From a checkpoint of a small transformer trained on Wikipedia.
Size: 9 layers, width 512, 8 heads of 64.
Architecture: LayerNorm before each block, biases.
MLP neurons of a small language model. Each row is named by its layer, matrix (up: input weights) and neuron, and shows model dimensions 80-143. Each number is 128 + 24 x the weight over its row's rms, rounded and kept within 0 to 255.
A block is one neuron, or neurons of one layer that tend to fire together. Before each block is what it responds to, as a language model described it from the Wikipedia text at the highest values.

Description: Capitalized name-initial fragments. Single capital-letter first pieces of proper names, initials and acronyms, such as C in CAT-scan, G. Michael, or K in Kluivert, often after the, a, or commas in tables and lists.
L6.up685 [100 143 119 154 172  93 110 135 145 122 142 149 105  91 104 144 130 135 152 159 115 113 178 125 102 117 121 121 110 110 153 119 101 128 167 117 134 138 120 102 158 152 160  94 111 143 135 184 125  95 145 116 112 133 144  86 104 130 179 177 115 154 151 138]

Description: Quantity numbers in statistics. Numerals and number words giving a count or amount in encyclopedic statistics, often after "of", "about", or a colon: "population of 400", "Crew: 22", "nine members".
L4.up257 [ 90  82 153 136 123 123 126 113 135 128 122 131 144 149 106 107 150 134 106 123 123 163 109 144 161 109 143 147 135 146 121  99 122 100  83 154  82 148 119 120  79 149 128 102  91 163 140 131  98 133 108 108 118 106 160 101 108  95 167 123 163  83 173 156]
L4.up808 [133 116 102 172 156  93 119 109 120  82 116 144 159 110 142 151 111 148 151 154  97 148 114 139 114 114  70 126 140 124 112 111 122 133 146 155 121 112 143 101 122 112 131  95 121 176 114 141 138 101 150 160 117  95 157 116 168 166 146 141 117 135 104 150]
L4.up1028 [116 141 146 166 122 113 111 121 134  90 136 151 110 117 127 123  92 123  81 123 135 150 127 173 155 117 117 124 110 165 101  92 119 146 121 138 135 125  84 130 103 144 112 100 141 119 154 159 169 158 145 116 117 154 165 135  94 109 142 113 144 131 165 141]
L4.up1896 [158 125 164 116 128 153 106 130 124  91 110 114 165 107 126 164 106  61 139 117  99 133 149 172 121 140 123  92 145 157 132 131  79  98 128  95 166 181 175 151 141 129 103 103  94 136 141  93 129 104 163 149 151 108 131 139 116 111 159 103 131 148  87 109]

Description: Hyphen in compounds. The hyphen inside hyphenated compound words, strongest after prefixes like re- and self-, as in re-elected, self-assembly, semi-finals, Gram-positive.
L2.up531 [117 155 177 117 123 124  99 131 119 160 105 108 132 126 115 108 130 145 113 132 139 119 157 145 127 117 124 120 106 159 142 159 126 137 140 150 152 148 101 128 155 141 120 144  88 152 112 138 113 125 120 132 160 156  86 149  91 134 161  90  99 131 135  87]
L2.up649 [142 127 120 128 110 138 133 149 133 138 100  88 103 192 151  97 191 157 113 173 106  79  79 119 117 116 132 138  92 158 113 139 142 150 127 196 181 148 121 105 123 155 118 122 139 115 150 149 116 108 131 104 157 113 131  99 129 159  99 131  95 148 132 141]
L2.up1120 [126 123  94 177 124  89 135 119  91  93 111 133 143 137 121 127 169 109 104 138 135 193 137  91 119 105  96 134  96 134 154 100 126 162 167 134 156 148 120  78 160 158 127 110 136 174 137  98 121  67 132 123 185  81 150 122 115 104 151 151 108 124 110 171]
L2.up1388 [140 106 149 120 106 130 146 154 109  88  83  91 163 167 100 122 186  96 148 130 163 176 168 165 104 125 123 164  97 154 147 112 108 162 150 132 155  89 160 121 154 149 112 141 108 130 137 116 113  91 127 124 145 105 185  96 123 133 147  93 126 107 109 131]

Description: Punctuation after personal names. Comma, parenthesis, "and", "of", pipe, or dash right after a person's full name in lists, tables and bios, e.g. "Standish and", "Foxen (née".
L4.up77 [154 178 159 100 126 115 135 127 160  98  94 133 133 173 135 161 112 148 116 133 142 162 118 130 138 126 152 151 119 196 172 110 139 131 148  72 146  93  92  72 133 124 124 121 116 141  99 150 112 149 138 163 149 137 122 130 151 143  88 103 141 160 150 139]
L4.up1674 [129 116 122 133 126 124 142 110 142 117 120 149  55 110 117 111 122 138 167 124 161 133 163 103 140  67  97 142 125 154 155 120 109 112 175 130 134 106 110 138  97 120 162 137 110 135 137 138 129 111 101 118  93 105 133 155 137 133 122  75 142 146 114 127]
L4.up1852 [123 158 135 166 101 121 111 116 170 120 136 108 144 180 154 135 108 128 153  91 151 147 184 147 122 175 173 187 116 137 105 148 162  96 130 125 111 144 103 110  80 127  71 117 123 146 108 111 140 121 149 110 151 121  72 137 115 118 123 145 129 178 144 139]
L4.up1991 [ 94 146 123 115 116 128 119 124 144  74 105 132 128 122 126 129 113 132 160  94 167 159 120  99 150 115  86 149 131 157 137 120 103 102 143  85 141 115 125 136 138 104 107 143 120 148 173 140 129 116 119 137 147 132 111 124 115 122 125 136 150 175 152 146]

Description: After-name boundary token. Fires on the token right after a proper name, mostly a person's, in lists, tables and match reports: commas, pipes, "and", minute numbers (Seedorf 3').
L6.up554 [103 139 127 155  96 130 104 131 174 140 129 135 135 153 145 123 140 101 148 137 105 104 167 165 110 118 143 124 141 120 122 149 127  85 137  75 128 160 125 122 137  79 118 108 118 153 120 174 127 157 102 133 184  99 127 148 118 125 120 161 138 149 121 118]

Description: Temporal reference setups. Determiners and copulas that open a time or place reference, mostly after prepositions or "what/which": at that time, what is now, over the next two years.
L4.up1154 [157 158 137 137 115 135 127 132 136 139 121 161 132 109 182 141 147 124  71 133 135 135 154 139 119 174 134 145 171 147 160 139 144 111 102 112 111 130  94 129 112 144 138 148 134 175 103 176  68 131  90 117  97 160  84 143 136 133 185 108 136 141 166 137]
L4.up1401 [155 150 134 121 141 190 140 148 136 149 142 132  74 130 142 140 119 136 101 104 143 139 103 136  80 158 123 124 112 169 137 136 116 146 142 162  84 167 129 127 151 141 108 128 135 138 117 122 150 149 103 108 140 141  85 134 150  78 150 105 147 160 130 140]
L4.up1409 [146 158 114 100 121 142 130  89  89  98  93 139 136 107 143  93 152 180 111 136  65 126 131 107 117 147 153 108 140  82 156 140 146 127 176 150 136 126 175 142 118 119 121 134 100 126 158 132 121 135 116 136 141 120 136 128 100 127 149 124 152 120 130 112]
L4.up1810 [181 105 112 105 120  97 145  97  98 161 160 115 116  98 142 156 157 126 176  93 130 113 144 136 132 143 136 115 154 110 117 125  97 113 149 118 104 164 108 111  91 135 140 120 105 166 119 147  96 136 105  91 136 113 110 121 117 130 138 122 124 132  94 123]

Description: End-of-name delimiters. Token right after a full personal or team name ends, usually a table pipe or comma, e.g. Samuel Freeman Miller |, Ralph Rainger, or Anthony Edwards (12).
L2.up52 [132 151 112 152  99  93 112 114 138 106 128 135 113 152 149 181 123 149  81 126 167 160 119 165 107 124 139 134 141 101 106 136  69 112 126 108 119 132 127 114 174 119 128 117  90 152 119 129 106  84 110 160 110 166 126  92  86 110 153 134 124 134 142 139]
L2.up1375 [161 159 155 149 122 150 143 118 151 174 114  96  99 132 175 106 159  96 120 114 141 130 143 129 176 125 113 187 128 143  94 147 136 121  71 127  91 141 117 157 138 110 113 103 171 186 105 180 131  89 129  99 131 100  69 130 108 115 133 130 134 117 134 154]
L2.up1961 [ 99  91 140 157  64 124 101 149 160 100 103  89 106 150 189 119 123 116 105 158 137 112 125 168 146 129 124 146 183 136 117 134  96 106 140  99 102 113 130 138 119 100 108  75 145 154 130 178  87 127 118 130 151 141 160 112 152 175 126  98 134 141 206 115]
L2.up2021 [149 109 109 173 112  82 114 112 109 133  80 162 122 107 144 129 164 119 134  97 134 155 166 145 144  78 133 199 122 132 135 103  98 118 139 162  98 146 133  74 139 131 103 108 107 120 157 159 118 109 131 152 117 143 125  97 126 135 122 130 151 145 149 101]

Description: Numeric quantity tokens. Number tokens in running text and tables, often a measurement or count before a unit or in a table cell, such as 1.1 m, 100 mph, 9.6 km.
L6.up1708 [164  74 158 100 125 113 122 132 123 125 172 158 143 146 146 145 134 125 133 105 154 143 117 137 118 140 173  75 121 153 159 159 161 133 131 131 140 143 141 104 156 151 100 120  76 151 110 135 123 112 105 149 143  79 175 152 112 110 138 102 131 131 118 173]

Description: Word-joining connectors. Hyphens, slashes and dashes (sometimes "and"/"or") linking two words or numbers into a compound, as in Syrian-Lebanese, Los Angeles-based, 1999-2000.
L4.up11 [126 132 132 161 123 160 141 148 115 124 156 122 108 133 124  79 184  94 142 176  98 118 119 139 109 126 110 109 121 137 110 100 145 108 149 162  97 176 173 159 147 113 107 167 136 140  88 117  86 131 101 123  99 157  91 130 149 126 130 110  90 124 127 125]
L4.up674 [140  69 132 162 105 102 114 156 112 111  97 144 157 112 111 139 138 154 112 103 136 189 117  94 120 126 157 179  88 158 163 135 140 140 128 146  99 132 116 128 142 138 126 123 154 131 128 154 111 135 154 108 156  87 122 122 159 142 127 138 113  99 181 128]
L4.up695 [120 155 114 130 128 122 132 132 114  84 102 126 120 119 132 123 169  99 136 139 118 146 132 103  90 146 138 154 142 171 174 124 129 151 150 168 106 166 130 106 169 145 131 132 173  81 100 108 129  89 141 115 140 131 129 117 151 103 107 140 152 139  99 136]
L4.up1755 [136 163 100 131 126 161 144 158 107  50  98 149 143  90 110 164 122 126 115 129 158 151 128 158 104 124 109 187 139 153 147 124 120 110 100 150  73 141 132 143 136 204  53  95 168 110 126 150 106  58 179 131 130 115 154 125 130 117 136 152 133  93  91 167]

Description: Table cell separators after numbers. Pipe separators in markdown-style Wikipedia tables, mostly after numeric cells near a row's end, e.g. league standings, climate and career stats.
L2.up959 [126  78 106  91 158 136 123 126 147 120 112 134 124 171 127 173  94 119 109 138  82 163  90 138 172 128 145 101 144 136 140 138  61 157 170 168 144 153 143 110 143 108 114 125 117 138 142 124 109 140 127 134 111 129 129 123 102 129 138 142 135 155 130 124]
L2.up1420 [128 104 142  86 177 152 101 189 109 156 167 154 131 161 148 145 146 119  76 162  97 120 171 166 156 139  90 136 155 146  95  96 120 153  97 136 150 127 157 119  97 153 146 134 122 114 109 133 108 171  97  81  76  97 130 132 125 121 122 149 139  70 129  75]
L2.up1883 [ 81 144 131 110 138 180 160 154 164 178 105 111 143 120 127 148 126 160 142 124 166 149 140 119 127 131 143  98 118 108  95 131  99 144 118 146  92 116 102 159 165  81 174 157 136 120 100 104 132 138 114 123 107 123  73 114 103  76 166 133 130 100 127 154]
L2.up2006 [164 132 121  65 107 132 110 114 122 158 129 150 117 147 180 158 114 156 127 117 134 133 139 140 146 155 144  78 109 136 141  71 113 182 123 148  77 143 115  85 128 128 152 116 120 158 122 141  86 145 170 100 105 149  95 128 126 121 133 141 104 140 137 123]

Description: Coordinating conjunctions in lists. Coordinating words like and, or, then, even that join list items or clauses, usually right after a comma, as in "books, and memorabilia".
L2.up6 [128 115 146 129 132 140 168 132  90 106  89 122 102 101 101 119  98 135 157 185 119 112 112 173 141 113 133  94 145 134 114 140  78 121 125 112 157 119 106 103 144 128 185 136 181  84 135 144 151 177 109 147 146 168 128 128 154  94 114 131 166 170 152 111]
L2.up185 [160 109 119 123 111 158 170 161  99 117 112 115 160 126 101 142 128  89 127 122 164 134 105 133 128 136 119 139 119 121 109 111 103 149  96  80 131  66 156 115 132 137 128 151 124 134 125 144 177 162 140  98 109 130 136 122 134 111 157 141 117  89 101 151]
L2.up675 [117 124 142 120 117 133 125 188  66 117 101 133 129 146 135 160  95  87 104 111 116 144 131 136  50 141 140 128 144 176 103 102 111 170 128 129 162 115 103 117 120  84 103 107 203  88 130 148 138 134 131 116 157 113 140 146 125 114 132 137 116 129  79 158]
L2.up1951 [128 172  80 120  92 121 131 122 145 129 129 135 138 124 120 113 106  95 154 148 143 157  97 147 122 127 176 121 130  87 145 135 121 124 125 113 125 117 145 108  90 139 122 140  95 155 176 186 120 153 160  92 129 140 164 110 134 112 160 157 121 141 147 143]

Description: Word-initial capital letters. Lone capital letter opening a new word mid-sentence, often after "the" or "of", starting acronyms, initials or names (EMD, D.H., Ector).
L2.up221 [107 101 133 130 152 161 160 116 158 156 109  88 149 100 120 182 138  99 102 118  57 137 125 116 140 122 135 111 190 159 149 125 114 167 109  91 140 155 130 121 124 130 108 110 108 109 129 109 123  83 111 140 146 119 130 143 127 111 144 136 151 148 120 167]
L2.up257 [131 159 149  79  68 157 137  98 155 140 115 139 121 104 119 168 131 122 131 138 100 172 150 104  93 140  90 163 145 125 142 147  98 142 195 144 137 102 101 112 144 143 103  96 152 123 148 152 107 108 143 118 131 178 106 166 136 126 162 129 131 131 146 130]
L2.up1499 [121 125  97 106 109 115 140 139 127 126  78 105 127 118  95 108 135 137 148 133 120 102 187 123 150 126 152 126 124 122 186  87 105 104 182  93 109 140 121 152 142 159 114 167 154 111 157 177 139  94 124 115 151 164 126 138 144  99 145 131 107 134 163 132]
L2.up1827 [ 89 131  91 143 157 122 131 101 175 106 168 153 137 150 123 159 131 129 152 123 128 118 153  95 150 147 144 134 129  82  97 149 109 148 122 112 129 124  93 104 129 106 137 158  88 152 137 122 118 142 118 139 128 113 124 146 111 134 124 100 108 157 141 139]

Description: Main-verb slot after subject. The token right after a full subject noun phrase or relative word, where the finite verb goes, usually is, are, have, or a verb stem like beset, keep, tend.
L2.up43 [116 112  94 143 118 113 120 126 118  95 170 144 120 138 162  93 132 118 116 151 138  94 125 125 107 138 121 164 168 123 106 138 126 117 150 131 151 123 157 112 147 132 121 139 141 106 107 182 137  83 141 108 142 137 162 155  97 186 154 138 135 112 128 128]
L2.up552 [132 149 162 114 118 112 130 128 108 112 161  98 171  91 131 140 130 123 152 132 105 116 136 147 148 133  97 144 158  98  89 164 123  87 131 144 110 118 152 119 128 129 134 112 167  98 111 138 102 121 152 136 109 129 124 104 139 153 154 126 157  90 114 143]
L2.up984 [131 192 128 117 129 158 106 126 127  80 153 153 113 138 127  39 132 132 153 123  97 141  95 126 147  99 110 118 149 140 111 159 118 168 126  83 102  97 103 128  81 126 110 131 158  98  97 195 165 155 128 120 117 133 151  97 103 123 134 147 158 137  39 156]
L2.up1238 [109 136 160  95 106 156 125 123 124 110 122 128 145 117 110 125 154  73 101 125 159 161 104 133 142 179 139 111 132 160 120 126 117 147 127  96 126 119 104 126 139 157 143 153 127 115 115  94 166 145 158  72 121 142 154 133 142 125 129 126  82 117  99 152]

Description: Clause-linking function words. Conjunctions, prepositions and colons that link a finished clause or list item to what follows, mostly after a comma, e.g. and, but, as, to.
L6.up1694 [160 114 107 113 123 119 111 136 120 119 130 115  99 146 114 158 104 124 132 123 120  86 145 130  64 120 152 140  79 183 136 133 134 107 163 135 137 108 129 107 146 130 152 102 154 104 126 138 163 176 142 152 129 167 114  88 123 162 143 155 113 185 140 136]

Description: List or set introducers. Words that open a coming list or set: existential there/There (there are many…), table-header cells (artist name, Writer, Ref), and category nouns (topics, aspects, following).
L6.up480 [115 146 159 143 112 135 162 161 141 129 130 153  91 152 116 133 119 163 134 142 138 149  73 126  95 146 105 104 137 119 167 123 144 109 146 125 135 136 131  95 124 164 140 158 111 135 116 115 150 113 132 127 117 104 158 112 148 118  87 132 147 166 129 161]

Description: Start of mid-sentence proper names. The first capitalized token or word piece of a proper name appearing mid-sentence, often split, as in Pro(ctor), Speed(runner), Ten(terfield).
L4.up587 [139 143 110 164 181 127  94 129 151 116 124 140 119 128 146 134 120 134 128 139 110 159  86 143  96 159 101 111 139 129 115 101 152 169 119  91 141 174 140 110  86 147 132 113 134 109 133 119 139 139 113 118 126 114 128  94 102 132 150 134 137 172 148 141]
L4.up900 [207 150 163 171 163 105  99 127 113 104 137  84 138 186 110 117 111 124 117 119 135 124  67 128 129 112 148 123 143 147 149  88 138 147 135 123 159 132 122 110 120 146 106 188 135 162 122 115 142 146 134 140 174 121 113 152 102 136 199 133 131 157 118 143]
L4.up1399 [145 125 125 201 149 161 122 174 174  91 132  77 140 105 118 147 114 105  96 123 104 127  87 120 176 157 147 124 120 136 149 125 140 169 134 144 143 147 126 109  73 165 111 149 107 124 176 132 133 132 141 154 140 125 128 132 105 126 118 128 141 156 153 131]
L4.up1935 [151 153 110 189 118 151 113 146 188  88 126  76 163 106 117 149  92 116  97 159 126 134  82 129 138  96 114 135  69  94 160 122 132 147 140 116 122 138 138 114  93 150 129 152 136 115 161 131 121 109 127 158 111 105 105 151 112 126 134 138 170 167 114 151]

Description: Discourse connective phrases. Second word of fixed connective or transitional phrases, often after a comma or sentence start, such as For example, as well as, as shown, such as, however.
L4.up65 [109 130 151 115 101 156  89 167 105 129 125 128 182 117  99  93 138 119 104 113  82 152 136 113 137 147 113 153 122 112 168 137 110 143 127  92 120 137 132 142 111 119 124 171 101 102 149 103 128 121 102 140 132 163  74 106 101 117 111 150  82 148 109 112]
L4.up118 [159 122 164 121 153 170 127 128 158 110 108 103 116 110 140  97 130 131 123 103 146 132 141 105  42 136 141 152  80 114 167 156 156 101 124 130 139 149 143 144 137 157 107 136  99 120 109 124 124 153 138 160  93 153 126 113 126 131 121 186 119 132 140 138]
L4.up1403 [ 99 147 147 140 111 102 114 135 144 154 110 119 114 118 114 101 169 107 131 161 112 150  79  86  92 126 135 171 108 128 134 112 150 155 164 130  86 125 130 125 122 153  95 134 119  99 111 173 128 133 135 132 114 139 120 101 144 165 113 159 109 129 147 115]
L4.up1570 [ 64 127 131  85 120 119 120 130 114  84  98 144 160 109 133 137 125 118 109 114  89 137  93 103 126 139 108 145 135 140 150 142 131 106 183 124 106 143 152 128 107 121 129 131 117  85 123 146  97 103 108 111 131 149 125  94 132 104 127 140  89 109 140 110]

Description: Existential there, relative pronouns. Fires on function words opening a new clause, chiefly existential "There" before is/were and relative "which"/"who" after commas, plus locative "there".
L2.up25 [170  96 124 133  79  88 108 120 118 148 103 167 142 124 141 122 120 150 155  92 139 134 172 103 129 116 105 137 133 141 132 150  51 154 159 121 137 113 130 141 157 130 156 159 108 109 123 125 143 135 127 121 133 119 122 131 128 157 102 102 131 140 123 118]
L2.up871 [152 121 105 162 114 128 170 184 167 101 140 120 133 134 134 139 141 126 130 118 119  81 138  89 115 141 148 134 115 133 109 118 109 141 125 107 155 157 154 116 154 123 117 120 102  88 167 148 154 127 165 107 111 114 129 158 114  90  93 128 155 120 126 127]
L2.up1134 [153 139 132 148 130 132 165 106 128 124 127 182 128 121 123 132 115 141 124 130 120 138 162 184  89 143  66 133 100 129 148 137 115  99 113 129 134 104 131 145 162 131 163 152 124 125 149  81  92 111 113 174 126 181 116 113 131 157 138 105 115 104 130 174]
L2.up1821 [125 137 116 148 108 140 103 119 111 125 162 123 112 138 106 117 126  86 145 129  78 142 139 123 140 180 102 142 128 121 115 158 124 123 165  59 147 105 136 133 111 150 190 132 130 148 102 147 131 118 139 100 103 114 140 132 137  92 108  94 146  97 101 120]

Description: Table row-closing pipes. Pipe characters closing the last cell of a wiki table row, right after entries like Won, Nominated, 1.8 or 2:50:13.
L6.up1944 [164 112  96  78 154 106 106 132 125 120 154  91 117 114  99 172 116 148 151 169 151  99 130 154 126 120 154 155 134 119 124 133  86 113 125 100 115 124  93 111 198  83 154 169 137  97 157 168 151 149 169 117 138 146 123 121 169 112 183  91 148 110 127 110]

Description: Quantity numbers in prose. Number tokens giving a count or amount, often after approximately, more than, about or of, e.g. over 600, about 500 years, 4,000 titles.
L2.up707 [150 123 127 105 153 148 143 126 117  81 135 148 137 111 138  91 138  89 119  91 117 112 124 142  82  90 117 145 100 146 138  84 110  87 108 131 113 120 149 137 125 111  78 137 118 136 150 124  96 136 110 129 173 118 156 117  82 113 137 166 180  94 134 155]
L2.up908 [128 157  70 121 145 144 109 132  94  97 163 149 151  71 138 114 113 147 113 158 111  86 137 170 129 118 119 125  77 136 126 110 120  80  86 118 148  94 117 127 128 106  77 136 117 100 124 149 155 125 142 123 154 128 152  97 141 121 145 128 127 153 137  88]
L2.up1328 [140 145 140  77 150 123 116 129 127 107 156 116 100 116 142 117 110 108 171 138 133 157 128 145 124  92  93 141 106  95 150 136  87 117 122 123  94  85 118 106 134 114  75 119  86 145 124 157 141 154 143 166 146 112 131  75 136 118 173 152 158 143 155 133]
L2.up1641 [137 114 115 106 116 119 115 120 108 105 138 143 128  97 130  98 150 158 134  91 149 140 155 111 143  95 124 137 143 113 162 136 129 138 122 163 135 126 155 113 128 114 109  95 133  89 109 136 147 114 124 139 113 123 131 122 137 133 101 152 133 108 119 116]

Description: Noun-phrase head nouns. Final head nouns that close a compound noun phrase, such as naval operation, risk factors, basis functions, plus commas between list items such as names.
L2.up403 [133 148 142 126 132 136 155 120 152  87 161 103 121 137 201 131 117 141  96 130 145 145 155  99 123 176  99 131 114  94 100 117 148 184 119 159 131 165 131 191 144 136 141 144 117 152 129 139 166 106 107 110 149 117 104 173 157 101 117 129 125  93 152 126]
L2.up545 [110 162 189  86 134 107 103 117 156 132 177 128 104 117  97 137 113 102  91 105 206 199 155 132 103 155 129 108 127 118 140 121 148 127 127 104  91 174  82 115 150  97  96 106 157 115  96  80 112 135 121 114 182 123 127 144 142 134 155 114 133 134 135 165]
L2.up961 [126 131 141  86 142 140  78 111 114 125 115 161 126 148 132 140 143 124 156 132 150 169 139  89 111 160 161 123 134 144 120  94 170 126 114  95 137 141 136 124  89 137 155 159 125 146 144 137 135 112 100 109 125 121 127 139  95  90 113 126 141 134 128 159]
L2.up1632 [101 181  92 116 135 135 139 152  85 136 106 154 154 183 108 108 131 115 109  90 127 128 133 171 110 147  99 112 105 181 117  97 123 143 127 111 121 123  85 135 117 143 119 157 144 147 131 142 152 156 105 116 143 113 118 148 147 158 123 135  90 105 110 112]

Description: Referring pronoun to prior thing. Words that refer back to a just-mentioned non-human thing or event and start its clause, mainly relative which/that after a comma or noun and sentence-initial It.
L6.up1262 [134 144 114  67 113  98 172 129 126 104 143 126 182 124 140 125 119 125  97 123 127 133 156 161 134 133 147 126 168 126 167 184 124 107 132 135 143 134 106  79 167 115 136 151 129 155 102 149 157 160 123 147 147 117 128 123 151 164 155 136 168 129 142 164]

Description: Compound-joining punctuation. Hyphens joining a word to a following element, as in team-mate, co-founded, helicopter-borne; also an opening parenthesis, quote or slash after a name or noun.
L6.up1320 [107 107 160 102  99 102 151 128 118 118 167  96 137 129  83 118 107 143 114 146 116 114 105 129 117  70 142 153 110 161 176 103 161 139 131 119 122 115 105  85 131 147  95 132 127 141  89 130 135 143 124 102  98 131  91 117 134 106 121 125 119 123 103 140]

Description: Table cell separators. Pipe separators, semicolons and line breaks after numeric cells in markdown-style stats tables (sports records, league standings, election results), e.g. | 4 | 4 |.
L4.up182 [149 104 104 133 177 117 149 152 149 111 140 122 105 117 136 137 130 160  72 162 170  68 128 178  95 112 121 131 155 127 122 115 101 153 129 131 147 114 146 196 107 113 134 111 159 139 144 121 129 122 127 128 120 153 136  85 138 139 125 120 148 151 132  96]
L4.up266 [147  94 169 148 101 124 100 181 126 128 123 132 123 102 131 119 110 171 119 146 144 108 104 110 154 149  84 114  97 146  94 166  72 130 105 128 138 142 137 120 163 149 119 121 160 177 114 165 115 126 106 134 126 147  99 104  84 114 131 133 112 172  80 138]
L4.up850 [116 135 131 127 103 129 142 142 151 143 131 126 132  95 133  95  95 107 140 127 165 169 114 155 132  82 129 100 110 106  90 127 155 145 142 180 112 146 150 131 129 141 113 198 149 154 115 157 115 174 114 146 113 160 128 131  85 175 103 145  88 135 142 122]
L4.up1501 [119 125 136 147 121  86  88 149 137 159 121 152 140 154 122 153  97  93 164 138 116 114 119 197 136 120  98 151 142 111 133  96 135 126 116 119  85 129 140 108 100 127 130 127 179 105  74 121 141 110 135  86 129 131 125  73 129 124 131  96 120 149 138 136]

Description: Penultimate list item end. The comma or final token that closes the second-to-last item of a list, just before "and"/"or", e.g. "Linus, and", "exile, and", "Otto Hahn and".
L6.up2046 [158 127 148 127  87 122 136 118  98 118 150 129 119 119 135  99 163 110 130 146 104 122 132 162 163 121  93 177 119  89 129 131 177 148 138 127  93 147 153 135 122 131  87 137 166 156 112 125 114 116 124 106 142 153 106 188 124 175 159  84 110 162  96 118]

Description: List item separators. Commas, "and" and semicolons that separate items in enumerated lists, such as "90.6% White, 2.9% African American," or "Toulouse-Lautrec, Whistler,", firing after an item once more items are expected.
L4.up542 [119 131 148 107 145 129 111  96 106 139 130 148 127 149 129 146 129  94  80 139 138 107 132 163 108 128 118 166 139 102 107 142 126 130  78 141 141 112 188 149 129  90  93 135 139 133 106 118 112 121 154 166 158 118 144 127 115 129  93 145 137 138 121 131]
L4.up1463 [156 164 137 147 144 147 125  79 131 161 131  82 169 140 122 103 131 137 100 144 105 107 173  94 135 118 101 161 120 141 116 156  97 139 113 131 111 153 108 130 158 141 111 172 101 123 191 143 132 155 145 168 156  81 151 108 108 143 139 145 132 127 105 159]
L4.up1562 [154 121 127 167 130 108 139 133 138  99 131 127  92 149 155 100 128 105 104 116 107 129 118 117 153 152  87 189 103 107 108 138 146 128 134 110 128 146 125 147 130 107 105 171 141 151 114  99 115 114 113 113 134 124 171 169 161 156 113 121 126 140 146  91]
L4.up1874 [154 141 125 130 100 120 120 114  77 128 177 126 122 138 148  91 155 116 117 147 105  93 169 172 150 132 113 194 118 113 132 120 167 125 140  97  83 170 110 116 116 104  95 156 195 131 126 140 134 104 142 140 146 150 126 160 125 147 141 119  64 123 123 128]